Part of a small language model's weights: rotary positions, capped logits.
MLP neurons of a small language model. Each row is named by its layer, matrix (up: input weights) and neuron, and shows model dimensions 32-159. Each number is 128 + 32 x the weight over its row's rms, rounded and kept within 0 to 255.
After each neuron's rows, "fires on" lists the tokens most often at its 100 highest values on Wikipedia text that the model never trained on. A number after a token or word is its count.

L4.up863 [125  88  83 156 106 148 103 128 112  80 130 145 140 118 113 108 122  91 153 163 101 131 125 145 167 158 153 115  56 176 126 125 108 116 120  86 132 115 189 105 107  75 138 118 125  92 164 187  83 131 186 125 155 113 103  78 127  96 176 177 106 123 164 138  65  77 110 194 108 110 116 103 120 131 133  97  65 110 157 116  99 126  86  65 137 111 153  70 124  63 137 147 199 146 103 115  95  68 116 115  80 151 110 123 125 164  71 193 136 100 146 141 164 146 122 137 111 143  52 145 173 137 100 143 111 130 177 113]
fires on: "i" 22, " " 20, " end" 9, "u" 7, "p" 6

L4.up582 [112 131 101 114 119  95  98 130  98  81  85 123 154 136 107 106 125 164 120 153 158 167 117 123  94 146  95 139 142 106 102 110 137 118 122 150 147  86 139 109 136  75  74  41 189 179 137 131 145 121 243 156 148 154 126 112 125 182 113 123 115 168 105 154 150 146 109 111  58  93 117 103 131 160 120 134 200 157 162 133 133 105 127 110 147 126 142  94  68  97 116  74 105 148 119  84  96 169 106 157 181 115  78 163 130 144 150 135 166 147 137 111 154 116 142 106 176 102 123 109 127 136 126 166 130 128 131  50]
fires on: "." 24, " ." 11, " expl" 10, " reg" 8, " again" 7, " research" 7

L5.up61 [155 135 105  81 154 113  89 167 150 126  80 161 163 133 163 228  61 133 141 175 149 128  64 126 125 123 118 129 100  84 114  94 148 161 114 144  98 137 109 171 127 167 131 143 125 148 133 107 144 113  74 116 166 104 129 159  80 161 103 171 143  94 138 179 162 126 155  59 144 103  84 149 180 146  92  52 177 130 123 183 109 173  92 175 119 183 156  44 138 147 158 140 115 110 124 149 146  51  94  87 142  85 125  95 197 118 157 120 175 157 115 128 128 101  81 187 134 127 111  87  58 145 149 109 168 105 185 157]
fires on: "″W" 14, " Type" 14, " life" 6, " eng" 6, " Jr" 5, " Creek" 5

L4.up209 [136 104 145 138 140 136 139  75 201 139 190 114 102 156 101 131 110  86 124 184 116 123  88 165  91 117 109 106  85  70 124  98 168  73  87 124 130 158 116 122 120 163  76  85 164 114  66 123 138 115  64 113  66 124 125 124 156  72 184 147  85 113  98 105  96 106 112 169 146 104 147 120 101 157 131 138 209 115  93 165 110 151 114  88 101 124 132  91  90 113 100 144 135 134 143 203 126 119  42 132 118 137 122  90 114 138 162  86 184 135 118 111 143 137 163 197  41 165 213 139 129 130  72 129 180 120 131 111]
fires on: " However" 15, "″W" 14, "ilm" 8, "ording" 7, " Tem" 6, " cons" 6

L5.up318 [161 118 108 208 142 185 132  63 123 100 162 112  36 136 165 134 132  85 130  82 144  96 120 146 122 111 135  77 117 146 167 142 180 124 118  91 107 128 118 132 142 122 125 145 104 133 150 151 147 153  87 158 104 134 133 107  59  88 105 171  87 131 128 114 104 143 180 126 135 144 162 180  97 127 120 109 149 158  89  44  76 132 115 123 121 151  80 133 177  92 120 154 152 155 100 146 137  98 133 122 187 137 158 119 130 127 189 118 100 202 112 151 151 116 128 115 128 135 183  87 129  89 132 135 142 180  56 165]
fires on: " of" 34, " that" 19, " " 4, ";" 4, " when" 4

L5.up865 [177  53  57 181 149 145 146 101 109 106 128 173 137 140 142  97 107 184 108 146  85  73 147 157 131  96  71 148  93 157 122 155 146 129 108  80 152 107 137 101 114 137 183 136  95 143 128 116 121 122 101 108 136 127 140 131 165 174 164 149 118 182 143  84 141 115 123 104 114 184  94 122  89 136 178 142 145 120  77 114  56  93 136  77 156 117 138 132 168 116 157  71 148 157 142 125  99 137  63 121 140 205 138 161 125 185  90 132 172 141 140 108 100 149 130 182 105 120 148 108 134 134 180 158  94  91 128 179]
fires on: "-" 47, "ally" 12, " &" 6, " Res" 4

L5.up490 [159 149 110 216 140 148 122 124 181 156 138 138 110  95 177  84  89 144 113 112 116 134 115 136 120 199 149 109 131 106 131 176 115  77 134 129 115 142  89 107 131 112 136 140 113 119  87 147 153 144 110 120 190  94 139 102 178  73 145 180 132  70  74 128 139  89 156 182 158 100 155 146 113  86 101 115  86 177 140 163 115 121 126 136 122 130 134 140 203 141  29 155 138 165 124 176 165  98 136 132  96 197 117 124 147  84 158  80  66 144 105  66 121 162 100 204 189 119 119 115 156 113  80 206 150 140  80 178]
fires on: "." 41, "|" 11, ":" 9, ")." 8, ".\n\n" 4

L4.up58 [101 166 100 129  84  78 105 101 115 132 113 135 103 112 103 111 141  92 108 115 137 117 141 137  89 157 134 150 133 109 114 180 187  88 145 116 117 176 187 108 117 133 108 147 190 129 106 124  61 165  70 104  80 109 106 122 180 155  84 159 133 130 148 104 137  93  59  92 109 141 145 155 121 112 156 122  96 108 162 143  96  73 107 125 125 117  95 108 149 148 119 133 109 139  52  57 126  91 105 102 107  76  46 121 176 113 145 146  86 118 156  42 128 148 160 146 121 144  79 153 185 131 118 124 117 203 153 128]
fires on: ".\n\n" 29, "-" 13, " is" 12, " was" 10, "==\n" 6, " |\n\n" 5

L5.up800 [172  96  81 199 191 156 117 157 186 114 151 143 116 117 141 132 137  72  45 102 117  93 121 128 127 119 150  94  90 132 136 101 189 133 127 103  89 122 101 107 143  93 144 135  95 128 152 115 157 195  75 157 106  96 134 103 107  93 142 154 125 119 142 151 156 114 132 121 138 118 124  92 129 140 120 129  47 151  52 202 149 121 137  89 147 157 131 118 172  88 148 155 133 142 170 235  83 120 109  57 104 137 186 115 179 111 115 113  41 113 159  68 128 100 176 144 133 111 148 144 132 132 111  98 108 153  83 195]
fires on: " " 26, " of" 18, " the" 9, "," 8, ")" 6, "A" 5

L5.up528 [202 133 143 159 120 155 141 164  69 119  89 130 108 153 140 147 173 135  87  75 151 118 135 158 154 102 112 142 152  76 137  92 184 109 152  62 161 143 154 103 133 159 145 127 104  71 128 108 196 157  77 140  72 195 152 161 138 135 170 142 215 166 122  97 134 127 129 122 129  88 142 158 150 175 103 147 166 120 109 160  98  95 115 126 143 130 100 189 149  62 138  79 159  85 171 125 112 152 145  78 130 170  41  61 143 103 138 165 122 125 172 160 133 155 177  62 132 164 145 100 114  99 157 107 121 110 107 103]
fires on: "–" 38, " go" 9, ".m" 7, "0" 6

L5.up711 [100 111 191 114 128 119  45 146 147 146 134 144 131 124 137 137 115  42 163 157 131 140 132 158 134 113 114 109 128  79 119  89 160 131  99 135 189 160 121 106 122 142 157 142 150  78 103 142 147 116 113 113  77 161 112 129 102 126 104 151 141 133 124 124 131  86 155  85 156  72 152  96 160 120 109 114 123 111 160  50 137 146 121 127 185 159 138 118 150 127 114  89 157 156 118 113 143 172  84 103 154 137 177 127 133 152 144 118 167  85 105 133 136 101 135  97 136 155  84 174 133  54 115 188 138  80 142 215]
fires on: " design" 18, " cons" 18, "ision" 9, " claim" 7, " ass" 6

L4.up363 [ 79 131  97 152 127 201  67 131  97 120  92  77 138 200 104 142 179  74 153 125  12 155 118  88 161 119 161 153 138 126 104 135 162 125 106 150 162 156 177 143 120  99  90 116 175 123 151  82  87 144 105 177 155  73 149 152 141 196 104 144 112 129 159 120 107 106 166 125 119 121 112  66 131  86  94 153 119 102 111 160 125 160 110 153 157 131 156 181  96 132 132 119 112 125 183 114 112 210 147 157 186 117 125 106 108 116 180 152 161 171 155 102 140 167 152 196 159 151 119 114 127 118 157 109 105 171 118 121]
fires on: "," 64, "rang" 5, "rad" 4, "at" 4, "ep" 4

L5.up851 [162 121 128 167 161 118 134 122 124 132  90 141  97 154  78 111  92  75 147  90  96  98 127 122 135  99 120 128 147 112 111 145 116 144  64 108 135 190 110 174 165  74 154  86 133 141  83 123 169  93 151 116  96 146  92 103 207 109 111 116 142 172 141 108 111 111 143 147 132 187 126 132 153  99 146 117  80 113 146 108 167 139  71  78 182 130 113 146 177  92 112 206 153 154 108 130 159 130 159  92 126 181 135 133 130  98 114 160 185 125 116 102 171 103 112 140 119 144  68 124  94  50 138 149 110  92 101  97]
fires on: " wh" 19, "i" 12, "u" 10, "a" 9, "hen" 6

L5.up18 [112  99  96 118  95 156 116 157 124 164 119 112 178 161 153  88  94 167 141 131 137  69 166 185 147 170 104 137  93 122 129 101 101 126 148 118  78 102 140 124 107 182 181 107 155  52 184 132 118 146 125 162 117 143 135  82 110  90 120 181  66  88 131 115 108 126 156 122 167  68 136 127 105 131 162 125  72 153 108 114 101 155 143 126 108  60  82 148 141 157  88 115 122 138 142 146 111 144 107 154 130 204  96 124 111 115 147 105 172 107 131 158 123 107 113 172 137  98 133 196  80  87 127 140 132 125 105 208]
fires on: " re" 38, " sem" 7, "ely" 5, "n" 5, " fem" 5, " am" 4

L4.up338 [117 100 156 115 132 149  74 110  47 163 127 122 112 142  99 125 101 157 124 168 100  80 175 123 144 145 151 165 109 135 111 112  93 157 166 133 153  95 154  82 162 103 134 134 127 181 169 161  94 147 115 127  82 107  98 142 115 100 133 119 113 107 103 139 100 155 142  77 130  25 121 174  97 138 151 111 121 114  97 103 150 189 176 126 207  87 158  93 151 120 102 163 198 122 117 147  85 125 164 154 116  99  94 114 127 140 145 177 106 106 204 151 172 113 144 110 145 104 119 123 116 125 139 182 173  85  82 135]
fires on: " family" 18, "b" 14, "ett" 11, " pro" 10, "ot" 6, "t" 5

L5.up915 [130 158  76 178 115 157  85  88 115 138 188 182 126  73 112 108 160  89  61 128 148 166 144  68 147 147 141 105 137  85  99 123 139 137 143 160 127 103 114  99 104  84 145 145  96  99 164 107 121 121 155 142 170 144  88 114 112  86 142  97 170 177 106  68 112 132  86 191 123 140 148 139 122 173 167  86 152 151 114 158 193  55 150 160  87 151  84 139 145 132 147 109 120 167 124 197 173 155 102  69  26  87  86 136 149 131 142 153  82 103 123 129 176 130 150 137 199 127  71  90 131 109 136  88  90 160 131  90]
fires on: " and" 51, " or" 26, "w" 6

L5.up151 [162 137  85 141 101 169  78 153  98 157 146 120 127 157 194 134 109 106 132 115 160 122 137 126 180 130 109 162  92 163 158 239 141 119  77 125 152 127 138 118 141 117 106 144 145 162 126 162 104 124 133 111 112  86 142 106 113 110 143 144 101 134 185 100 123 155  91 110  89 117 150 122 112 137 110  55  80 115  93  86 122 111 142 161 113 130 113  89 139 114 106 123 127  94 136 221  72 168 126 141 160 143 171 108 159 156  93 102  99 131  89  85 177  93  69 132 155  92 120 116 151 125 128 101 143 133 173 168]
fires on: " and" 41, " \"" 8, "a" 5

L5.up512 [200 154 115 173  91 148  96 124 112 182 138 113 124  92 115  96 187 147 143 138 111 171 167 194 157 149 108  96 116 173 102 135 157 143  90 145 123 114 111  78 113  59  91 147 179  81 128 143 115 146 142 185 115 144 153 136 160 177 167 118  85 142 173 119 124 193  64 179 122 133 111 142 165 131 115  65 143 121 156 114 129  93 120 107 132 165 160 126 172 157 131 166 196 173  89 134 152 114  87 102  98 134 142 208 167 107 114  98  85  99  98 120 162 121 130 143 150 154  87 170 132 117 127 107  91 111 116 169]
fires on: "or" 19, "a" 14, "w" 7, " and" 7, " or" 6

L5.up432 [102  78 131 167 187 149 101 121 130 201 164 137  80 121 155 118 140 110 118 167 121 135 186  83 111 168 106 111  93 109  99 132 149 146  87 130 120 188 150  79 137 137 165 221  93 120 178 149 153 127  96 122  71  26 148 107 169  72 113 224 136 127 149  73 105 153 131 125 102 132 148 149 121 140 107 134 121 137 136 172 148 132 117 113 166 107 162 132 145 190 132 124 119 111 127 182 101  85 173 154  98 152  96 128 150 132 143 115  70 170 108 119 163 122 155 148 136 146 190 132 111 108 131 101 121 126 141 186]
fires on: "|" 76, "." 10

L4.up885 [ 69 147 100 147  87 132  64 141 119 125 133 119 145 150 187 158  87 122 117 197  82 125 133 106  69 166 113  67 143 130 129 129 132 129 118 127 116 155  94 117 113 132 101 149 173  88 140  88 182 154 146 197 188 149 100 113 131 122 160 161 137 169  84 181 143 109 128 101 138 123 114 117 152  93 127 109 121  53 140 127 101 130  18 126 136 166  70 132 157 111 135 151 193 109 153  77 100 128 115 112  73 138 159 173 116 176 151  96 131 181  94 131 136  49  64 148 109 167 158 159  94 142 112  81 157  96 134 185]
fires on: "stant" 19, " fail" 7, "ber" 7, " la" 6, " Den" 6, " general" 5

L4.up86 [181 119  73 149 122 126 178 138 114 255 106 189 134 127  92 113 113 106  86 161 102 133 105 120 178 135 111 131 151 168 167 127 204 131 166 152  90  98  92 118 105  92 175 135 137 141 163 140 153 154 116 145  94 107 132 138 113  82 183 190 129 143 123 149 131  96 182 188 139  76 138  96  97 110 110 134 135  84  66 106 119 153 157 165 118 130 113 175 160 147 133 180 169  73 185 137 140 154 103  97  37 112 125 147 137  81 116 145 125 104 146 110 201  94 170 147 131 123 150 150 134 146  88 115 121 105 105 123]
fires on: "+" 19, "ing" 11, "ed" 11, "at" 7, "iving" 6

L4.up613 [107  97 105  47 130 112 108  96 121  74  94 142 104 141  53 152 123 145 110 136 125 126 145  81 168 104  82 134 139 144 122 132 140 150 111 162  98 147 156 200 133 151 131  90 174 152 124 147 112 105 114 126 111 121  88 142 131 111 145 115  99 142 150 129 188 134 169  86 133 114  87 154  97 101 101 119 136 129 129 175 187 117 170 189 119 136 172 112  73 142  78  83  96 189 133 233 140 161  69 111 131 146 124 158  55 107 140 120 114 188 129 141 167  46 134 108 135 140 101 111  83 185  93  61 117 116 153 103]
fires on: " such" 29, " result" 10, " fact" 7, " power" 7, " Creek" 5, " material" 5

L4.up766 [150 111 101 177 176 153 158 181 144 118 154 177 140 142  97  84  54  73 105 106 104 147 122  73 130 148 172  91 143 102 103 138 148  95 152  93 147  69 125 169 121 130 160 144 189 124 124 128 109  61 125 126 111  91 116  92 153 143 136 154  88 100 126 154  92 145  59 106 175 120 151 113  52 183 145 117 131 115 173 132 131 163 117 132 129 160 106 195  95  73 109 164 100  65 184 133 155 162 174  82 158 119 102 166 166 129  91  86 150 176 160 100  76 103 125 155 136 134 150 142  88 130 149 119 128  99 139 132]
fires on: " film" 23, " found" 15, "ause" 9, " coll" 7, " added" 7

L5.up52 [113 132 179 130 167 147 148 123  92 123  92  95 146 107 140 182 164 156 156 171  88 176 132 113 119 100 148 126 122 141 133 167 145 110 160  88  98 137 177 127 124 148 128 148 151  73 115 112 137 110  86 211 110 121 137 130  70 216  68 115 152  68 125 113 129 141  47 102  98 157 121  98 243 172  78 152 187 120 181 121 119 152 106 149  92 176 151 153 119  88 161 119 106 125 166 149 115 189 150 148 180 163 122 153  99 150 119 127 131 156 181 126  59 132 116 162 121 115  91  92 110 155 176 132 125  91 172 119]
fires on: "," 24, " determ" 8, " achie" 8, "r" 6, " ann" 6, " stud" 6

L4.up702 [131  97  72 110 128 135 115  87 120 100 136  84  72 151 150 129 102 150 138 171 137 173 133 115 126 142 175 129 132  87 124  88  71 114 115 140 142 118 131 118 110 162 126 166 148 122 157 149  71  48  78 145 101 120  84 164 162 124 171 151 132 136 129  91 118 187 122 113 116 141 144 117 135  89 152 150 178 171 173 163 139  95 130  86 161 177 124 104  66 157 146 120 160 138 176 125 121 123 113  95  93 126  85 166  46 118 103  72 130 119 173 138 147 105 160 160 107 118 146 141 109 188 152 161  70  93 152 102]
fires on: " work" 26, " Pri" 8, "en" 7, "reen" 7, " pri" 7, "ork" 6

L4.up408 [124 145 120 151 109  89 146  88 125 193 113 111 126  87 108  93  77  62 114 135 165 150 193  90 116 106 111 106  93  99  99 127 100 148 155  97 164 129 126  99  79 184 198 129 152 124 135 163  88 113 130 169 126  94 148  88 125 119  95 139 149  95 136 155 144 144 152 153 111 139 154 137 159 104 113 105 112 164 122 187 150  78 168 132 169 177 147 145 121 125 114  66 146  65 197 136 148 117  81 122 117 176 186  98 170  75 169 129 125  88 186 102  89 101 155 138  93  66 133 110 152  78 124 135 133 122 159 159]
fires on: " member" 17, " rele" 12, " lower" 6, "iss" 6, "ong" 6, "old" 5

L5.up478 [123 151  90 138 193 114 116 123 164 109 129 119 102 164 136 135 152 183 137 118  87 118 129 132 145 177 167 120 139  59 127  94 186 104 130 101 149 144 165 137 121  98 206 135 108  93 115 159 149 146 168 102 140 103 155 106 157 187  62 187 126 132 146 118  71 108 121 149 159 153 108 120 124 166  96 144 163  77 123 162 128  58 115 136 167 116 111 200 150 133 108 107 125 106 110 104 118 107 127  88 116 158  86 179 173 194 112 146 136  75  60  83 159 106  85 155  98 162 120 115 134  81 168 129 120  31  93 100]
fires on: " opp" 15, "anc" 14, "-c" 10, " comp" 7, "W" 6

L5.up56 [125 167 182 190 159 158 154  83 113 173 195 133  98  76 137 149 143 133 102 146 132 107 134  97 151 137 132 100 144 132 114 148 181 105  73 104  48 156 108 121 134  96 136 164 101 129 178 175 134 142  90 222 125 115 153 111 135 138 189 155 137  79 137 104 121 136  91 118 128  74 118 135  93 125 141 100  93 175 115 110 116  78 124 106  91 140 120 139 166 106  69 126  94 141 156 227 139 135 140  99 108 173 120 125 192 132 118 158  95 119  74 110 155  87 159 135 140 191 178 129 179 118 138 120 143 116  81 131]
fires on: " |" 32, "-" 14, " of" 12, "|" 11, ":" 8, " " 8

L5.up469 [153 117  97 197 182 169  57  95 156 154 124 146 115 101 151 107 140 103 141 134 128  61 151 127 113 127 146  94 124 137 100 157 203 108 147 115  92 201 139  99  75  75 142 223 131 145 115 107 130 189  70 173  99 120 155 135 130  60 131 131 106  96 151  95 125  82 136 130 161  70 140 103  94 146 115 106  99 102  90 131 163 157  79  97 120 136 147  90 169 135 129 132 126 136  98 218 126 106  86  98 115 147  87 107 196  95 137 124 122  88 119  89 145 118 203 148 140 115 138 143 128 134 115 126 161 188  92 121]
fires on: ".\n\n" 22, "." 19, " |\n\n" 15, "|" 15, "\n\n" 4, ".\"\n\n" 4

L4.up822 [ 92 148 122 109  96 124 182 185 140 118 179  94 126 180  98 134 111 107 107 129 123  83  90 143 167 135 108 129 168 127 151  55 197 124 103 126  67 145 156  82 167 126 105 123 150 121 107  92  94 126 181  92 147 140 152 123 140  95 112 194 187 116 154 126 112 123 117 150 110 135 102 126 191  84 137  94 142 116 185 137 155 100 131 119 107  93 156 168  89 136 147 180 146 151 132  75 223 147 171 107 116 100 110 134  86 135 147  79 138 115 149 213 133 172 145 116 120  82  78 107  95 118  96 154 135 146 112 160]
fires on: "19" 16, "20" 11, "ul" 7, "0" 7, " Location" 6, "el" 5

L5.up646 [124  94 123  92  82 125  98  74 172 193 126 125 127 175 120 142 112  75 145 122  69 171 132 155 175 151 180 125 120  88 112 140 104 132 124 160 152 118  90  79  70 170  63  60  96 105  80 179  46 124 163 122 183 107  79 153 121 162  82 104 133 158 104 137 119 126  68 101 126 174 126 121 129  67 144 111  88 119  98 126 190 157 138 130 142 165  93 143 132 100 111 156  91  80 135 175 118 168  61 146  72 142 165 163 119  98  68 116 146 140 159 137 182 114 166 133 132 120 110  95 115 155 138 143  98 163 114 107]
fires on: "." 34, "ach" 10, " Ser" 6

L4.up134 [210 140 145 192 186 140  74  83 189 147 129 153 111  64 120 126  73 104 154 132 163  64 112 133 128 112 168 110 120 163 117 137 152 134 158 121  60 108  66 149  98 113 150 115 168 114 146  97 130 177  54 219 112 121 120 151 158  72 168 139  67  89  99  99 167 173 140 131 148 100 151 164 121 148 123  98  99 137  96 127 104 186 109  70 128 162 124  84 156  92 150 115 151 109 142 209 129 128  98 143  90 143 141 104 146  95 168 130 161 159 138  70 151 141 133 208  70  80 117 134  93 142  89 131 147 137  92 165]
fires on: "." 43, ".\n\n" 14, "uring" 4

L5.up7 [ 94  45 145 132 151  95 136 126 132 113 129 189 114 140 102 122 102 115 191 164 202 162 108  85 139  50 163 121 111  61 121  75 116 125 142 100 114 120 187 145  67 113 157 146 106 115 147 162  51 117 169 164 100 154 101 149 153 168 142 139 121 139 155 136 145 176 110  98  96 165 172 127 188 155 126  93 102  99 142 113 127  87 114 166 112 119  85 107 144 148 110 122 140 138 164 110 135 155  91 124 187 149 156 139  92  94 102  76 163 212 170 191 117 188  93 105  61  59  77 125 140 132 133 159 107  89 172 114]
fires on: " also" 23, " Total" 13, "ec" 9, "B" 8

L4.up349 [118 155  81 109 104 135 122 133 168 123  97 129 110 102  94 196  75 122 149 180  87 170 162 109  87 144  90 135 149 134  43 141  64 161 115  76 162 126 112 156 118 107 107 113 105 129  99 133 192 126 122 145 129  73 147 122 136 147  77 161 154 195 125 139 130 155 102  86 170 147 114 132 137 134 124 113  92 142 216 119 148  89 175  99 132 105 178 132 146  82 130  64  76  69 166 164 140  92 110 121 131 144 140 115  31 100 169 138 142 101 162 116 156 113 140 100 129  70 133 116 163 117 105 167 112 125  90 177]
fires on: " dist" 16, "ann" 10, "inem" 10, "irc" 6, " acqu" 6, "ind" 5

L4.up448 [201 139 127  70 206 116 181  89 154 126 175 156  97 158 148  55  67  95 182 121 148  17 136 134  89 139 144 118 149 136 117 155 133 130 137 142 117 136 161 142 143  82 122  86  79 123 157 106 129 123 106 139 129 115  94 142 163 146 171 170 106 135 118 145 143 115  38 115 126  99 113 133 109 100  82  98  85 104 141  79 115  68 120  92 150 141 149 131  75  88 127 119 114 163 112 159 182 148 171 108 121 149 120 152 168 163 181  81  78 155 150 140 117 143 140 129 114 111  94 127 130  36 139 161 112 102 119 170]
fires on: " n" 33, " sec" 9, "Wh" 7, " opp" 6, "f" 6

L4.up1012 [191 119 126 133 144  78 118 137 144 158  93 141 142 151 119 135 168 141 100 153 108 149 171 165 143 127 140  95 108  99 152  76 172 130 109 100 115 107 140 129 107 136 120 157 177 129 212 136  89 145 108 151 111 156 172  87 127 115 146 180 120 168 141 108 170  94 120 129 221 166 100 141 147 135 139 159 114  94 123 128 134  89  72  89 151 133  67  88 129 113 155 178 101 119 168 121 151 159  86  86 199 125 104 146 117 179  66 140 168 135 175  51 181 107 124 130 119  86  83 173  85 165 118 132 102 165 147  75]
fires on: "ou" 18, " area" 10, "au" 10, "oc" 9, " UTC" 5, "ł" 4

L4.up313 [124 170 126 152 101 193 149 102 153 164 126  77 114  88 113 143 119 157 123 135 106 175 147 104  90 186 144 147 108 159 131 168  86 102 113 218 110 115  88 148  93 109 148 144 149 157 113 180 112 201 122  67 115  73 122 108 136 110  99 185 117 171 144  80 131  98  93 112 202 128 120 113 159 191 147  84 134 101 120 107 166  96 105 134 121 107 122 107 168 112 196 143 109 138 136 124 172 145 170 118 115 107 140 148 100 144 136  97 160 191  95 107 138 121 111 182 148 117 138 125  98 188 151 164 119 199 108  98]
fires on: " name" 18, " local" 10, "″E" 9, " country" 8, " put" 7, " himself" 6

L5.up564 [172 102  69 137 186 100 119 128 111 113 188 118 148  76  91  61 110 105 112 212 141 124 114 141 153 180 154 169 130 115 117 136  96 132 100 138 128  93 133 109 169 137 133 144 116 113 116 166  64 132 133 125 140 123 141 168 172 123 130 121 105 127 126 149 122  96 126 113  97 153 139 134 125  78 114 179 102 149 183  72 113 176 117 183 120 112 141 179 140 126  73 154 135  87 107 212 161 176 137 100  81 128 138 108 169 155 137 113 163 149 151 190 227 145 137 123 133  88 128  84 134  70 155 119 157 129  85 128]
fires on: " H" 22, " members" 11, " people" 11, "ians" 7, "istan" 5

L4.up414 [ 91 169 112  68 193 147 110  71 125  96 136 133 192  96  79 138  73 169  80 144 102  64 157 122 107 122 146 118 130 107 109 162  90 173 160 152 121  82 136 110  93 147 101 140 142 161 183 169  82 151 144 118  81 101 107 151 146 149 122 143  96 113 127 130 108 141 145  97  57  81 143 134 119  82 117 127 106 147 143  87 112  70 126 125 188 153 171 121 162 198 138 123 143  98 118 185 153 109  99 103 154 115 113 123 128 166 130 118 163 133 106 174 154 170 109  92 126 139 160  75 119 123  96  62 139 115 159 123]
fires on: " time" 11, " soc" 9, " state" 9, "isl" 8, " act" 8, "pl" 5

L4.up218 [153  92 120 144  69 117  82 112  79 132 154 162 102 145  95 164 127  89 114 219 130 102 122  95 121 169 112 130 140 105 118 171 112 145 123 132 149 135  96  91  71 163 166 149 123 128  91  85 103 106 109 111 171 110  76 114 139  46 132 151 111 167 110 150 118 134 131  99 105  75 123 169 101 162 162  47  90 118  59  93 119 155 160 166  93 134 201 106 197 145  93 129 123 131 121 102 146  63 135 139 133 101  74 175 151  78  69 134 101 120 128 120 145  89 144 120 149 101 107 188 135  89 150 153 156 127 132 193]
fires on: "ent" 23, "ot" 18, "ant" 7, " Total" 7, "00" 5, " family" 4

L5.up1020 [152 116  96 202 152 128  97 100 189 146 142 151 104  97 136 125  96 119 136 146 106  53 136  82 117 111 188  96 108 108 116 163 195 156 163  92  84 147 121 107  65 129 138 177 130 131 115 126 132 167 125 188 129 116 152 107 125  59 126 164 113  70 132 105  97 109 117  87 153  69 135 144 124 175  73  86 102 112  93 131 154 152  74  64 103 145 162 111 143 137 122 119 105 116 113 228 137 108 131 106 106 150 134 105 206  88 141 133 111 101 132 101 129 104 203 161 153 144 118 149  90 145  95 118 152 149 113 145]
fires on: "." 51, ".\n\n" 18, "|" 9, ".\"\n\n" 4

L4.up498 [164 139 209  98 138 195 151 154 137 126  57 102 117 130  50  96 146 158 169 138 134 168 121 161 154 110  90 114 154 142 116 154 172 158  94 142  67  59 209 149  79 121 118 130 150 122 137 109 134 234 142 201 128  96  97 102 129 184 138 107 164 112 133 103 136 126 174 110  94 119 139 139 121 195 101  93 137 154 112 210 117 153 143 148  92 136  69  98 124 141  66 139 145 139  62 127  96 189 140 127 116  83  78 137 128 127 122 137 136 152 104 142 141 115 159 133 110 105 144 174 119  60 139 130 149 128 221  75]
fires on: " ." 18, " che" 16, "." 11, " mod" 10

L5.up356 [ 79  73 135 153 138  98  86 122 175  91 140 101 142  76 137 113 150 145 169 173  76  97 162 125 111 109 148 140 168 143 182 150 149 133  91  70 120 103  96 107  93 126 142  89 117 133 108 150 132 108 100 131 126 114 164 119 188 133 171 100  91  99 116 171  75 141  79 180  87 155 179 109  98 109 136  95 150 187 101 169 152  90 120 165  94  82 130  80 125 133 106 144 109 183 101 142 108 129 115 142  89 147  99 165 171 199 147 170 108 183  77 149 115 118 147 136 131 146 158  91 137 101 166 185  91 147  84 154]
fires on: "-" 24, " del" 13, " born" 11, ":" 10, "," 9, " v" 6

L5.up536 [158 159 153 116 109 138 174 112  96 112 129 137 160 120 124 184 136 118 123 138 148  94  93 141 132 171 143 157 137 131 102 142  90 185 122 144 130 120 129  76 124 104  91  70 149 173 143 130 137 140 174 123 217 117 109 103 126 150 109  97 137 112  76  79  87 106 176  92 166 166 115 124 169 149 168 130 132 210 113 123 123 133 155  93 147  69  89 118  65 135 132 181 118 106 112 172 100  61 168 106  65  73 173 120 132 119 141 147 163 112  67 102 215 127 146 108 140 113 128 158 114 151 102 170  93 135 107 132]
fires on: " pro" 20, " album" 14, "rad" 6, "ol" 5, "uke" 4, "em" 4

L5.up337 [186 105  85 157 175 100 116 119 175 182 147 148  51 167 139 123 174  95 163  49 122 160 121 116 143 155 149 151 111 147 129  96 148  82 161 155 147 155 141 154 106 124 134 110 137 135 123  65  71 179 146 178 103 186 136 149 110 107 123 165 178 147 116  99  93  83 143 124 201 108  78  96 106 165 116 127 100 135 150 129 143 109  92  82  73 106 118 112 170 123  93 195 173  93 118 153 147 159 198  81 173 106  78  66 131 161  75 127 174  86 121  93 157 152 142 151  95  67 168 146 103 135  67  86 153 232 144 162]
fires on: " of" 63, "ered" 4, " to" 4

L4.up293 [ 92 191 145 162 171 150 128 132 116 153 191 142 132  91 119 190 150 164 145  90 124 135 108  96 122 141 171 176  73 163  68  76 120 124 120 100 120  96 109 104 132  94 143  75 126 131 171 133 158 137 128  83 144 115  93 175 135  90  75 127 106 164 169 148 102 155 148 102 130 148 139 172 156 119 169  78  72  77  96 174  92 108 146 109 143 168 125 102 170 114 133 154 115 148 125  84 149 155 156 180 138 136 120 186 138 108 125 181 168 153 132 121  99 113 133 162 116 132 101 127  82 152 138 112 151 114 126 184]
fires on: "m" 48, "ad" 11, "i" 5, "f" 5, "ge" 4

L5.up550 [135 120 109 184 156 139 132 165 139 151 134 153 124 134 143 106 191  94 168 118 128 142  96 107 108 114 115 132 164 197 120  55 127 121 117 168 178 117 143 148 160  93 104 120 136  62 125 123 137 141 120 127 164 110 122 133 156 105 108 166 138 119 143 210 168 151  94 115 153  83 182 134  79 106 117 157 169 157 161 119 167 174 223  32 123 125  60 134 149  62 103 142  87 151 112 107 146 135 115 109 138 123 108  98 147 158 141 101  65  91 147 121 128 167 118 165 162 114 142  64 106 102  67 158 128 177 123 181]
fires on: ")" 37, " of" 9, "," 6, " and" 6